python train.py --num_hidden_layers=14 --hidden_size=160 --num_attention_heads=5 --num_key_value_heads=5 --head_dim=32 --intermediate_size=960 --vocab_size=512 --hidden_act="gelu" --norm="layernorm" --norm_place="pre" --norm_eps=1e-06 --positions="rope" --rope_theta=10000.0 --rope_fraction=0.25 --qk_norm=false --attn_scale=0.177 --bias="all" --tie_word_embeddings=false --parallel_block=true --init="normal" --init_std_qkv=0.0277 --init_std_o=0.0277 --init_std_up=0.0277 --init_std_down=0.0 --optimizer="adamw" --learning_rate=0.00158 --beta1=0.95 --beta2=0.98 --weight_decay=0.053 --lr_head=0.00741 --max_grad_norm=0.5 --warmup_steps=584 --schedule="wsd" --decay_fraction=0.853 --decay_shape="pow" --final_lr_fraction=0.0 --batch_tokens=[8192, 16384, 32768] --max_seq_len=1024 --doc_mask=false --z_loss=0.0001 --train_tokens=150300000 --max_steps=8661 --dataset="wikipedia_en"
MLP neurons of a small language model. Each row is named by its layer, matrix (up: input weights; down: output weights) and neuron, and shows model dimensions 0-159. Each number is 500 + 40 x the weight over its row's rms, rounded and kept within 0 to 999. Numbers have three digits each.
After each neuron's rows, "fires before" lists the tokens most often just after its 100 highest values on Wikipedia text that the model never trained on.

L3.up359:545523484513511438550491551447450569506442503466442494457519491516444513363458524508458505541465527409541435542500454488458503460469551485555513435465489510515507580565525464473494642536498514544482474591497545464576488538542475545522501476545507522487433547486562540497553529531484475518546493555516444495513514449523438468476490536510485487488517507457444458496474497538510494550483481505542535589502495553523497531468461508534456434453468508463479515484523469479419502473474553
L3.down359:454547520498489552436475480558559402469587476547552538528480533508558451539508504500563481490546501520467537453519505531532507545573444532474531498523529462409497446428463514518493391435493535473510501466488446519429493474472548468484416503462535497488522457421475412528470448449543518509454520432497455494492514525508521497513520474532477560522483455550545503475517521494472493511492533525491464427551509437456440480531515543473569541532530458554530473486470514525576445521577469
fires before: "ay", "ac", "at", "an", "ant", "a"

L2.up651:499479563502473557521500456489570586457533494488539530521448486494505514553555554515496540506545538486450401515498524530509564520520464547519459525546475499517502577451506460565486440483482519476435491480540506563490583519482502506531512566491510525526491444475516416507513581491447521493460450457555373506431496565521523489564553553483480493509506546496441518576552534451417508565513502496486501480476463520512512471611521485514509480499500518453460503513513583533501569490504426
L2.down651:475502455516501480503482567479471418547514501511499494489545463530545537457497441513500440444470493536540599490515470471496474504457515510463562484562552524501531447528543487459549556548536544536549520515481483415544452528503497521505544478529516494535512526559522576531446454534486463487569582563431533515573487464491493584466433528503531480449498463521511471457493511558609438485476523548484534514489544474515448522417497535456528527470529506584535515492480366485487468482496537
fires before: "|---|---", "|", "|---"

L7.up415:526501466448518502483533504469485439520494542557511552497482445513445486494499549542525536387489475459529481531513502519534468468513417478498517489511502508481507494552528452529501531481513443482483502497488459552562485413426518460504480488489432476615461460551422437446461511491505507472458492504504504504538537507488507512514457511630500494529518477509464401557496567530524552555534534444531510544497553552537515522530436477477611510604480468463496456550445492442545474442517475
L7.down415:490495474586480510521472507520469562582609532447492489499495518460470535488473445502484508574428502546528461463471455507491494506487595536433527470524497459530511440490515507480488494487408528506517498497507521417468527575569441564492532489514535519466522592471576541536556503499528533543547511473507494521464478508532489528529513510415515519476460508524516542452527461503459423497439454532465489450449437484484435486512556563456423470464490494556516495465548516531429501578417525
fires before: "er", "ort", "ed", "res", "ch", "e"

L11.up593:504484447535585496519497504547570465480523508475512480562455467533499456480460493526486431427428519471541460520462540548498476486460449471517480486501550562498470621489521497508492484528554493450504495527489502498516525557436505494503526393491480496472434460501517523464429538557591473565505456464501456454465535457498511561560451521498503464456537432450488454518493559548537545484515506480542542501444503547577498527542460519575572481503448456504506486469480479502416551429556563
L11.down593:504504496450502502528466432551498462507533512502484440451561515542577510499417510494518448470455538488477523524472485491523487585485550492528527508479562507499511473514518529471448485568505477497497526532439496448437504439489447517513498500485549513468465457517556453472450478515580509453489506504585507468420494467566509516419526492442479564525499420429502523491492546513583464489407460475463547518483523579563508559521496564389553425473490515515506586566499462493501557489461525
fires before: "ber", "f", "p", "an", "d", "ag"

L5.up328:583439497508558539473492508472517525479470441524519525457487451479423574404503505522496505670537469489414545527510540485531499506499523442524508551483489536486519485445490459552549539508524530519454504513520550518569511504538466547514497491565482549446484504488471512399537536382498515511540527528562473512501474576505501562461497443508378504531501482482432523475464496491519439525536490541487475562521495477498507448436502522502492480462510498479547463479504478468502413487499533
L5.down328:442502440508456475479470486563513434488611533492451460508498523554547477582452536454527530497446407494543437535475409488460493448508421512478450447484499452498496490490506501448422543501501485518552486521488470396481528506437601501504502457394483451574486481510507490537454490567519542505490482503472494496521483482494572455576487520490619475518441506484490481514491537549484552497453510503509510441485463540510463572511503500438454528462465519515464531467507489461467521502507449
fires before: " ", "|", "s", "er", "ing", "\n\n"

L4.up601:505511503500554486540491490451593493514503423513563491443528554464507478524540492505532486520503459506486438547458479526473548496448547502396461491482459550541456474507529472555479482558497409488489525458498529531553520507469530520595548493527410458466539539494510490552521516460478423490492506516535477543509506382456531467477518478444521561496500500497519500471488459545496556557470551545417498420584475526561434522509513433491454493456493589510506486447500545561504558491516566
L4.down601:485510524470498559506538507494511519477493531475443472506511395564486567472476469586558497471583494517482544449499483540470511498529480527491509537462456451505569545576548496485483485460484537496439394430505533543532523518514497574450487501495609563530540471523531491463517496577539470405508472460504530558532516488521447471461435547529482547418546519437469502454515514483465455524499503524464476467470519530472513440486435528448460481548454484528576557488458499494430501469558549
fires before: "9", "8", "99", ",", "7", "1"

L5.up539:493477428427444490546482556462522465510519412509489462521513526513488458392587538473430434574515517519434469427529490582514495549515488443512494511454519548527472479534447446537491468550420478575490574544548452506510480467518514423590537450530542482522534502488523464521509482502430498483490495479530506571436578514486510459474510498491513565505472474531413577472537507529520564479537481498544508454530429520493516511451520469488487554438507550553443518500516512513484520489516499
L5.down539:483488586549570519445503426526526541506462578480526527482438484512506523519398458495543557438504496485573538565430486489464408461454546544455502498492488432505531486481541516515492520478534512435518458499445564484505517548475490555464499552524431463467479487461492492476507473557598457461489511531463493399538510490473512577536511523528456438469524491485529428547484487469511474500495542524440499500465573479512483501526465584499528475618480463444572476533484498505514497507467537
fires before: ".", "00", ",", "01", "9", "8"

L3.up454:473486431496490508498543508509491473539497426523473483486506523477568527495464502526505468491490497495520489482517495604524547504464639468383506497490444586538439492536548509543508488498548389551557534509424523493575482501497501519522519482539412484541481505466462508459514517581490432456508453517508510427525540453534549453481457543487522487418505532485491539459485549520504542518539541528502524448592420476526430525461496451460452499461473534491510469462489489563513562508522528
L3.down454:452488513514492488485480481523491467457487464450494450532476465482494526507521431508536542560540467426497483472520444475549499476497548496480518500407548521542504478542593495508530544445465471462462469538471526518526567444600441558521536511555457470576453471513506472459516539546483483480567552460463563546490492456586476517509511523548516450443523489503505508402512503534426532489526558563453487474417435513479550503467557481493510539493517473536558569492446471503476471505610430
fires before: "7", "5", "6", "1", "0", "2"

L11.up474:547542474440465570539476579490455510595532465573502556477463520505538458483488447526473439440442495435474477515509564565534449508545539507513492456524506509457509546471454501493462495520515571480495560448490547520478487491542453511449529532469541483494505554539451547465504517517575511566505448566475511471509574504371500454594527468529455481485528437484538507545485474514461474579501522498454533568501542465480541558500465470494522447476492485475587427446522506440480499512496513
L11.down474:490420473580501503486558457519470510392543483485490502541599497422521525552517447503549483514498500518489515509511446456389567511444455499517492496533536541510502493440601481518505496464456449530509504502487391475440537509517516498588520479561492520559468505479556523549492460477448445515488510472512509546462462513496539586520499486453487448564512522517478495451515573509521460487562486482443504487483548524477536462523479487441532549462507526444487587489503465494447476549577430
fires before: " ", "\n", " A"

L5.up433:537405486532450529458513453510538499507529434506476465585525467510544468522455456441477475453517493503460450517436534504498596523562472535481500467566514518514464529402512478457454461428505500500427494452568482613489479505500462415482480479417542500557518507544542444543494438538492526549512489515516491501458503549555523451520544484499562493417491477477498499504492520442486487479462470508502498486475460577477430462587476504547535454556490529509579477523465556544505480565517524
L5.down433:487460501475567482533473541476386514509453542511489544460426521508474514439519501486502510450557510520511500502583486498516436501502494458488524543495517421524557512522508481479542505584516463471564503518488524472500572493492519529521542589580498505580473464521464562480475503481462455505552557511415535453483476471402464550515464538463464505535495502506504517495560476576584528510474443444442558499502514517516559525520483494458481536577433453497486543480535424420551556507498423
fires before: "|---|---", "|", "|---"

L3.up718:445521476470525502451477540523478431556451442536442463445468520544470503545532505474393504480540546454458448442487492573501469405482479510501462471477453589474498530464480509536438549533554487515522556514474488497578542475481496449505545486512440527522438458483467470456589485517485411466446502534554482425531569508479539568514541519447545422460533460513495503492513515503491511499490511479538525486590533483538436559506464495526554514489449516600499481497485537564521517525548514
L3.down718:541543548522511523402512489503420465502446487475515434463544502469468460573479515497488587467510532457487445537472498559523524448578536508512527511481466484501463549454451442431556571460526500498509489504475526494517500489466482477488473496579525504533527488455485454493496489519510441496478545505504429446489463516565480547511517566506389498421476469582486523439412477538456513468497494514527501512519510489545457533461476469560508505521487559569528518521493540479518428517644581
fires before: "\n\n", " The", " He", " A", "\n", " F"

L5.up228:516483498473481468503422526515399478544481545529492465416554514500499537461459462501492528580456396434494529481531447435454502488484557486505454536434493493463497511580503444514469410491535496503449556549431554540517479469508490467515512490511439519474470544466458570522499506564544474516491536570469455497484527478484483570492448473530436553497519495478489600557496502571533499479393466534536546470562510452477513551496524525468466508525540538470553520498506508436438530485530551
L5.down228:481537522510521549476545486520563560508461442447489526549430440499481498547506535503530465438537546528465469565443554549554471477502470494475525499450566514514507501433449581493524537551493520533557428438571443461437508537525520572520524503471573488510492470507533482488485490392464519531500482450492507514561503515525554435521528529426621501555493513442503437441530489402480474499485509455483478517462552521505543446475443491515485491493476482540432468514466486554568481513481461
fires before: "ay", "ac", "an", "v", "at"

L3.up401:492490486499512529469502481557517470558519549474565520523379521535528438622484539548463497492459547503555514534466540493516508394537468484484524449499492536509491397452549533540527557544502470493508515437523536472472519453451506482508579581522491527480498493548417484579494499434492577442520451512501564469466520464440476513461512437556555490525453531491579493529476537499527503510527517523501445392454508527512561495497517482471513498476481450571525563502530489458487523487511465
L3.down401:515487534492466525535480459529486500395516499559452445533556535422476547512488551548551514483482473498489478500549536484515513560395470504531403481472436495513500530524464467431475442498445498512498504504493508474494504497545541514447466484504491538535492521504535493471505582507483478519541580546511436566528461572545451501570474514461484439457508466488413528469468456469492512519488475438468535495519464493487384452483452509553443476491519545416439452515426482444465469468595507
fires before: " the", "t", " B", " a"

L11.up378:482538528490508491434519486506483485453466507469550491388529483541546522429554510498489567493448457510522469472440486538443478471416541526468549493463526542459534511547468514532501429521500509540536505587441445572555516492536422445521587512509448511540475545531452468417506459507470488496509516512477484480426526445413514451543523528556579491524596556488421467512530477508463471536534515464563515509487540519501552557507527545474559546526514502535517442476494492418512488465509509
L11.down378:500494434494492477458488481518485596511457440519435537496455475501468487575520451525515534505551517481461483571521525505506481537523574525526534500513416447530499468496533436488501479490484514442396418457561501492493508442486572530554501546506463503438450475503512535488459496535450505521546563476472495484510436475538564513454483458499506441472460565500596552472485541523566495417515542475479482535513530490584499524546572512481488536490572502499489474405567554503413538529459480
fires before: "er", "e", "ent", "es", "ess", "a"

L5.up943:538461467527480532437486462519574541607507474444500537545391443506438483546504509552466514461514503445499476528491532494519547448540460499451508512476441545498490520430504472500468554543458481498455522518540493538485526476467483510511518499455564495602495524524455479566493545514450568510509416529500561522490514481520532456512485429458560471463470550452571465420487556430492486505463530507461426415496473559483506467491513491479476535497435441514477560513471538513553497571477418
L5.down943:497479495420474500496516535534478445440530490612520478485605527508568544422488460513508486451482524531429554450583465517459522548450476516535478472567539451528478510491506486520488443467481574521522484504499459451531491549471491456449486550517395461440539468497462452458486433464464448508466551524546453488476465507488428490477504519527458473513509468561496528526498382526525490455475472474468520501489493441525395517515462526515539462501543512477538511447525460485429474417505531
fires before: "|---|---", "|", "\n\n", "|---", ">"

L2.up96:441514502444491525477485540535492450560416486570494494421485548549546444510522564416443504475511539469449422453447474549554502456476442519470407450438441612506507505492478502499464547502521500516571506490433509474546508461463497476513545522497428532532466481477498446506528457459494482517481496520565512476586559548479531559539515502489541473509550434498509515476497487495507478506452527444525500470539489491560425527494461506481605523494451524556494462456502528577519520504526579
L2.down96:503510561440522476421517514531461468494398539533513469437516543545495428556513547465512604435505540472460412501459497508484531417505465514597506488432509498488503553469436485480508558468502495479511487518445501500514517465513479528451488463628526496492482497467485478534481461477508475557499489455531494448482505512565475544523535530493466452543521455539505544459481478537493511447511479500523472508481515471558468535507481457506564469488453527497532511507520512519506498528703545
fires before: "\n\n", " The", " A", " In", " F"

L5.up758:541551498481506493507510563477492524453486492512478504431509492504553512469486474556432501638504496479460472520497475501430508495497530479545496474502511523512508495443527443558485527502478496468432474485481587481492510497544532501535517489500460542431477514480482442480527419463473491534506520568519373465402493463459433555449514510581436505508470467529409575553463474470523486518563502545512547571529486453507532509467472481551518463423467488455491459470520478419406498449524472
L5.down758:441442516517495498454489463524471429511526475469522462528449492458454480545450492481556485456510445535540554482458486500585502450534436494470474532466485495460481470488461568425558523511512487555570565527488449481543461460440556587495519492490573483557495496506552532474470563489534534458525517438473539546580524500549570422573455511401588491543503460377496457499495548497512499493461479474582481493468505526488525493456478500504474461528495515499443530519491464507563462511467523
fires before: " |", "|"

L2.up315:454513451470459525473498522537523467535452440499478483430509547497535507558489543479399470474516542470457434492441509553486543453456513451451439469467472588485473481485475520544468522510560489540584519489513497474525545474482512460502539524518463502572432489485489437473506468446479465499510470553584496467580562491431562560545514519524513469480537452490466515423515473547503496502454525473569512454611551491488492522511476540446602538488470531566504481412499522570539514513498535
L2.down315:519494542486501528428525457512544435439482529519524483440493570484447449530481561509500543441497496467435457546472521475482546429544525426581506504476554474472470548457450473506452549513503449494525512490567496420516510441541560479436436467609527463495480504514498464506488476515505493536509508466519480473515515502505462549520509581504459412497566439525469579464526473509537492488555508516536511491471590479435477559534475514424568456458481516530515492522508515513523475509619572
fires before: "\n\n", " A", " The", "\n", " He"

L11.up279:508549460490561501448489523528541503473432541501421513486457442558519510481455538469513514484503441444512514533482577577517515460505477518497455438494533548437522503499497429510455460470477476540493524565478456547581558501535538536512461513557501418466498482529538498502450558462549490520460444446468537509484518488539562514533470503498581424400532425549517434485494526542510504493502482420502533504512503461581546493508479459532486521562515409530511411514497517498561529441580508
L11.down279:454507542462602545495472498464386524506483512454569533466497517506543490520493454465561497546493475506527474494559526443523504445542474497471552537499399437557621487509476523539453467512483483510481497446514527501463534503492466536494508486510500519515382487556534550469501483546576484526566466514508533492446517468591558555433451499519560570520575444464477511513504408503486476516509516518380504527524496435504436522473525474534485506478512477505506535454497473457468506490472496
fires before: "e", "ed", "on", "en", "es", "d"

L11.up460:501542458504493555504461536466463526524481417509483512497533477545478512473501561492488545445418514519473452505550569544558661521503483473483425454545494513481547567472530518478497449484506482471511546529480528480439477431515402498491505482485492510514529480533532573456537538411528488528521522526440453502577540495497549437601532487486495461487536474393549525523474510549441448580494507500504452499532486499479474500475430557474455513433491523455514508427481496541514502513485514
L11.down460:507503537481486530477546508512496484531575561466529461507511509435488485581535511511480420525500477566515565439470469452456447518488450516494511480575509520525479490433521466513427464493559544489490490528499477475561524534478491487491538532501532458484484599480454530523390441467481530434502409511504590497524470553543447549464479586518529464526540523570493565428504429433515543479569493534505517500469476467538510524464514482526492505498505505488535534481520464492489410506496364
fires before: " ", "\n", "os", "t", "ass"

L11.up323:488487513490437492588447477565420492510430491467525437558445519494459513498472543467434427459505596538499518493442508547553480476522510419555555449471472506489523486529496498509426455530475512543548523450507490555486501509519438522497462481505458453441514545613504449482506539484523508445440464447541468548468585454531528525584511529537520456497536511520509533469520482559477537432479489489448506521557520545501465483547478509474534549593516556557553440483492463501548489472514541
L11.down323:477470509437543524495486486468469464519506499407491488496505457511507505479545512449474565522493522490428448489495499458525473555485586547547414561507529472535539462531437518499512483509465502496481533487489545528481509510558483477462472524519466538515522535452465518410458513458513497574562535565541529498582505438468510529470477480559581643502538452459491506556463404488470501448525494452557542468480499497511579463473527445439487499465477528534498546507452493541442538495499616
fires before: "es", "her", "m", "ation", "y", "ing"

L3.up565:473486465430497495481475555518498420550441464540445469447448499567516496539526494468425495496547518456499434467476509559510486414485479504455460520457443636484501560500480486517466527538550487504525590509483506505551521479481504477496551498503436515549462482513462456405534481523451435489464461543558453453524547521443527553487518528479551447474529473530523483463486530494525544508487520470554492458555512465549446547504457504509622515505437537576508471454477542539560535484540528
L3.down565:541553536479510512434517503552460432524435486472482447453514505525487439555494529489503584479480529477499409515449523569494539441575531515512511515471416544490478543452447454447528556471533497502520553505470524527492510491503454503470510490613525495510513512487476468433494492524484471527516484500530444456470450531527489510524515562492399484461475487544493476435420443524467528462497476503524522473528527459554475516461470501557565477490451565538508528480507548469531467546670557
fires before: "\n\n", " The", " He", " A", " S", "\""

L3.up945:430517416463473516469423522515507426522436486541461479456463561511552536514509592473418442490549485485496447524418507529505527537482466469465452522399438578510509503501476490523503520526520439524545542477520480462516519478497518491544505500496458502470477506501469427471599503508457440489509481529563498457556542489435554503517508529521523440470535472490534533502521519495540518545495539418580476469586553517530488504480471548477580530509463448525502465386525528549548541469530532
L3.down945:492533515503506504462453480531444387468421500502501488454512548581460458518491605483441532480516503459468458534464565511466534492516480479532478485412414488490505567465391494472452561516515447524496538528533457464490498476510444523500470472626507485481517566523469461476529515517530494521545469481524482459491474532515530533518541582500449432499503488499497555468525489501555519458529475468563479489507566512511480518532443494478572480476441509475503505464511535473529535538656516
fires before: "\n", "\n\n", "H"

L2.up637:448536474443455490494486535526489445541462464520488516417496530501531449581515546464417509459530541463488486446477495503523496428494469471460428493437458604511474527493462477513481545492521527514521541491457496467535463477468507499505533557534465553576473501472495444454496483460448454560527467569572485462568547533448556547520522538499554463470538449497519540483456505482495464518472505436557472479567537525489479481513488522494645518477466503578488465429508494572560510503495589
L2.down637:516528528432545470392512506518452455494457511515515503439508562481506460559518598493493626427507535467468424499486513504490544418509518484579501481474498493484486544430439458484517549441498460512519518520453485458518462467525512463457461451611528526474475517472486495517490485472497474574491474471508491405480509523500506545555545573457471442526513418542503556450474482534491533460523502512533501471502550483481485565513510475494575461458468537488524503512579514516494464565575568
fires before: "\n\n", " The", " A", " In", " S"

L4.up38:498484434525468466556519537581429501491519536495544525503508520485516496497436495475480503535517500412438474479440514512425467458510584478558457519484520516504471532531531483494445492477558463452517506541542520539459445508445489622502545518518556482508491498498563621501463481442530497505618457456544418550513482559507448458520489533486511498443441472481568445469462481510446488560477502524404466489533506466519485465496536496515526509409500487488552523428489531458456526464527502
L4.down38:482507565477539562437495446430559465518424464506461466493501476542489517511566514502542502490462481523523491516513523508607508551482433491435571493466493503499504469472482516514547497509452519550511474480453460482543522512559475395521458501487413544492517508555437431557543508537479493466379551563447569465476519453513568508484511438524477516550545539488452558495523509485553493466524529454590512502463493523449522526487473494509507491585505487489434480571518426542555492454475462
fires before: " |", " the", " ", "t"

L7.up10:396487505395493513499509506527498442566492458566484476472538466508525491522513520486396485523515488494462386455551524533532447454494495482503482484470448633480448546501537508568460507515569433464551521526495527511595510507452495496579564466476469528534475454466468477478524497517459441542471521488564514433516523498479547589515515522468585468500501463473457495470499517471478456490478511492575514487601489450532482514472482528576542513469450515558514502519487506554516493496515537
L7.down10:553530543525495519469473459479538460496407461495528487430465505441561442454521546479504560500478501462498410535432482573505527514459517500513524485465526509506497496533426459492584514512493517521556530497456500582503542483526541478506509484526519461498504496472480494484459561553493433415447484494564490522563556456495487484516480446543426502477534494504464550450505482549477535495600588476500465505530556433524456495449407450494486507490518534510557490517465506500587551452581594
fires before: "\n\n", " He", " A", " The", " In", " F"

L2.up402:510497469508495549440581456534648453503461473474452495571446507526483428536511572553469552491498504439548511557515522538483559442535509463494532491531502552517559554478532519520469503504472526489475483472520542522433499509484482500483507464414517506502517545546490450518468515535510510481524421535509559446434553549511466515497512478454595491492472527502579476370552475386504475479487531514519472392518497517507543526527466514518536482494494548515560549501518504485545551495493518
L2.down402:514530503507528497536418546503399538501662500530549473442552503500516592455481423503535438463509538566459467462503539511539455564464489496499485518498519467547490475493528454464567523517514471550536484514513505503615546513473518505535518570578466522526474467498519558506495499482457454515499580474507497485564423496448519495500508502544408489467515505505503553564445492634524513512513465482461521580520490470475480485505586512504472498525503502478462496482534488514476468494532482
fires before: "|---|---", "|", "|---", " "

L4.up668:462520519468459563496461538562543534506445518474503549429498511528487454405474523539478503513490439448409501506497560472487475493543523505508430494496478467484528585516478550392459500531556572554547535510549534470501434508525369509476573451525534465516476533518596480490537452443530514509448487509529501533504481533398502500548526488516533526500511461510469434527524472507536485479496521512514515481506513429518502484483450562469533569499453533556505462492473560408450522499570488
L4.down668:484436544503470529465513453471544493509490517454475549460447498526523484556464567476502513519471386478446558541431517496478473522499467481556482483569485442487454541528425471479519495433559419473584463470505498450559447537581533525435548444545559497533487571458535502528517469433496532504496529513550484519489452480436504526588565520500510537504452486511438548461500518518547549430517538542563475475499513469445449476511475518524532583492530522476462512466557507510543538459450553
fires before: "3", "00", "8", "1", "5", " "

L11.up379:492532493529474491537482563515468545553472495469453496420353551519560534455497463459525444466520485529486414479506532481572482466549550554457489468513478523481556492610556465541489466517458430559537545544506473493565556507478488529481482504466446490508508512516521503442496585469525487453519387496479482535457514501509527514498511430501575473468515474538469499488502520502468463466441448492507499519494572501486586511462544420440551541430503485506534457481476529554490540461532475
L11.down379:532485518500511525463497514533467436474549451432509462520498414504498463515513478502480461512473577470495566509518486473424441538503524500550425520431544531462494478421458427498476505458443527501486602454522479512451461478497543490517504530585620476536454545452439522482506490506506472563530538437451518494473458544520484468524490550513528550538514539493479449554536505550460531538559487502551545519569495527579563500492497495538404468553536536512481477497545460473482468507418574
fires before: "on", "ed", "e", "ing", "y"

L11.up66:527446518470530517449520467446558462552496534536476515473464454566464502489509497501471520480523481529461430482460453524563473432495510567532484507474439498507481541460404525495508503482511475503484466525529513523562552514468474481491560509539489495474481503498562482498531543521531516500489463462455453420502529477463523558603507510566545538409536351522525451520472607529482509592487515462475552535485484506562424544530500494428519537557484460485544404463531534491474479487538485
L11.down66:558495503523499509547472485510456465459501497511531450560485515509475599465476409529524536542577471552551435487440541472475513458508520491513478438485558504472487531510504460527467496573500517541534465504520519506507477439411537487509403470425507445466498490469495512510529477489529439516480507540515593545479534583601477483460513458478535515545485552476462519530507502400429507508536574466479465469494413504421474606505539515468512467498493523540496518482458484532449533542574528
fires before: "e", "her", "ed", "er", "ter"

L7.up70:578463512490553519484467488516500558517521473518489472505504493481456505429538453456480492541514509511498472531435516514499534528522470487522475470519493510492499529527551463520521489448535452531407523527524557562547553510473439485479534527539470462494495537544520472438527524435506518476469502560502468527467530513497489525478517363592422510543451467521439615586458542368519509536487501479444478498504434480515511433580462482532472445422537505452543458524510544481456476553526546
L7.down70:444509470509484486509558501497502467496470476480551509517507468527542454552445540484523514471508490501461544523541504504534523488503503505469503512511530510532518512420450515464476506532494553518591458486493501436464489526473556554528462498490542519528528513487501542564515536550460492556512519457489537453552436484511551490501519615402536483509500523503549427459568422552494501484507462484544528478466632540505469522453551513472539536629431533525388447481524455502557512478569422
fires before: " ", " of", " |"

L11.up103:507493461544525473530472555488522485474491514577436515503539529533438576446485457546446496484456481522520482449511451506537513557489508456489521454557525491539573548496460427500529493527514487529479438436482514558487482470444378523581503465482480460496487556540521469542563502464487489557431542521493476492433490504478517448639543529538492485507532479398501499536464442526526548515474582463488557539534474535530530539505477522400449478493469478503531473491456502497407502507520465
L11.down103:537500491465540530473552513522507525509524494495465463418459470483562499492484527510544444458526543528499533471417490558458545489501438521555513472563524536399478432420483570476515527527466530465500559480443534552497514452547459497432548514464537477478488460555440515476422499503494535449493490433539525466534515554506477498427426527502504523533582555555535489428605566494443519485590440519564446508504481453467520448502492455500518505493602485517502522482522490498486508540479480
fires before: " ", "\n", "ch", "I"

L5.up698:544473499516545575421464554444483521530508507476532497453464450472486533496518445450473498697463480409378416482437508535511527497481483506531476454480480509469453497484485507527554461527434501503486488543540531522552517503463469491506542576514532530507518533521471524478448463466498529483575496494523442527492436546507491536463520543556434464481501448515521589573503533542426473561537449547447504514509463465508484481468518526490495476477500461488507461491460516494461438506492497
L5.down698:445500475587507489510522493580539464530459502602489550529460559561431528505364535505522520475457455540549611510489470468463498484433455496483543471505489469447516504483541416458428536450588515493492527488498495493484492497483548461475491483547451467575453420451476458515570492532485531541411520502449450474510524461530537480564481493513527519506473502482510483461470550490575494488479552468567493467465469515549495527512470505478530464488523515556461571461551473477462518487504449
fires before: " ", "\n", "\n\n", "|", "==", " |"

L11.up598:541474484518488507487459544556541455470441534537535427491450487489553461483543450504489464519514506452480463425510497607457490467569518446489557462483494508609473507611492476549513490514571520447518478541504465464546532468449556434454560479497476482513501479517466481529570499471537533489528456465488519466466541514534531528512494519573533517500494475397403485503498436472466522467534514524535526471536506462459499450447420525519479596520494528461510577482473568452516516503579481
L11.down598:504557479481476489566421423498499519517556480499490571532513552531548469514468525470459549481508531492541559488496531502480435568526472533499460486498414428501526489529553492493500461446459449463463464501498500445431467500503421533517488567431506525500410467568506592487545530481549477443556577551494435453551499520534429521535504506503497495482462436536534479535529544548524445472464498392552507552456442563523503525498502456515539472480479534466454553526474475590499494478505498
fires before: "an", "a", "g", "ag"

L3.up595:506520554510460559477486495521548490521417542477468544496469481558493434465423521506494499497521451452491527471497531524509498456517537505532495479506471477544498584483455471491461493542486538546507548594510511523543433522475389547483527467546516479537468461499514476494452457465560534493510489465485441519522542544475419476472510495461524463465485423494465469518491446514506471462576559558554488530438525500539486524485437555505564553478416533563516481527438571456439638510558527
L3.down595:505506551498441559481503492449534518509488522495449569441456490540449448526443585522468516481464507502507466543493490520530502493542489500545492483467440451536485547454430441516481468478535449512540512511505516441529464569484505514430530479630523434499499481480464457541465531436549517494496455476475496377576520524468454473499506541470503505491475433489440490542499466524569496472555541596550489486475492480546430515465450580488543516514491556500493431548551534509525581544558534
fires before: " ", "3", "8", "00", "1", "5"

L5.up844:479458436569483537479526481466433489479487462532532486459501558500537598417473507535454537606515462443450502480570476442408479477504549530512460506476496478491449514570497420456510485544524549488448522502481575564522469519469483448521499519543502483474494517476422498544439523533446471560579527562487413520466466486458529550501528536484465500479485493505579515528506517552534494534492510567540579524443564551527506523502499540558518451490516530506561451481433528445495461505486480
L5.down844:488525579377514487478468523544555534494484523492427521541443488513444431567484514483563437463469526530510510501432516557591505511491463487483479490464520532497568470444492543547488466506498479544589476503574433414472512485544535549451494542482507515536495484497542521475514466413528536442446504456579511478586510498556472431491454470473570476558537554490501480487510486457510521489454500506510493483548477453428530475476478485485483546521517461471451534528574443532513564494565459
fires before: "ay", "at", "an", "ac"

L5.up438:471451506533450504432487428575535500468520441509531483445522501485522573442528488493455547491568506418398492505503490520480432424507517537517482485581479525540554527524488411453495424476472548480568518511562532526535502553522462525468484528555548534502515484554560564502506534450528463447523492458497475463546434596464546496513528527490455496501440473456551483460483485508447438480482527560450565535451443508505488461572558485499531477429458495543477476514472462543530545513491504
L5.down438:501563479455567487551518562455447519515448575522450541561477536558485421538464505523552428502416506562600468480494533485535543536494464438480517494454525446452436446501504597551502526511517451527442471497464452480455521437495503450524521444507451503477495510460470464512481468539451545529463523542511534574447544424533465483500491467534525478520565501518478513547520510513520580510497459470535429484562543505513513535431460509516488538543578491419521512469515515445472456464528484
fires before: "|---|---", "|", "|---", "a", " |"

L7.up448:473543538506508510511486554571470467550460498525520516503433455544504511505558508458475500472397478458463523567523565566487486472505520516508512514510511500495445467478495493462456535507477470501603504602515476472481496466447377515501533509536406544438547467498471421550531483505496502494415450438509539507538495536535479502528510512504497442534453373468480518567535513443485514476512568440510457517449507547551536496454468483499508451541469553504531509524482584559430513519534512
L7.down448:513452509446471481444485417496545504496506471460504479433575561533555496532453528553490542456481529527519526464485454473523554485472527503485541478422485444474485591458468471498454532522471512515522514476491574487521436452467536514553526555544585454570486560483467561516493405545550542477494496456575450501485457512487501501478464528507475447510469568447511520466544501484630453476501433504544501499559482518487590410522512514502486518506483529465488504556456438542473565513490457
fires before: "ig", "c", "p", "d"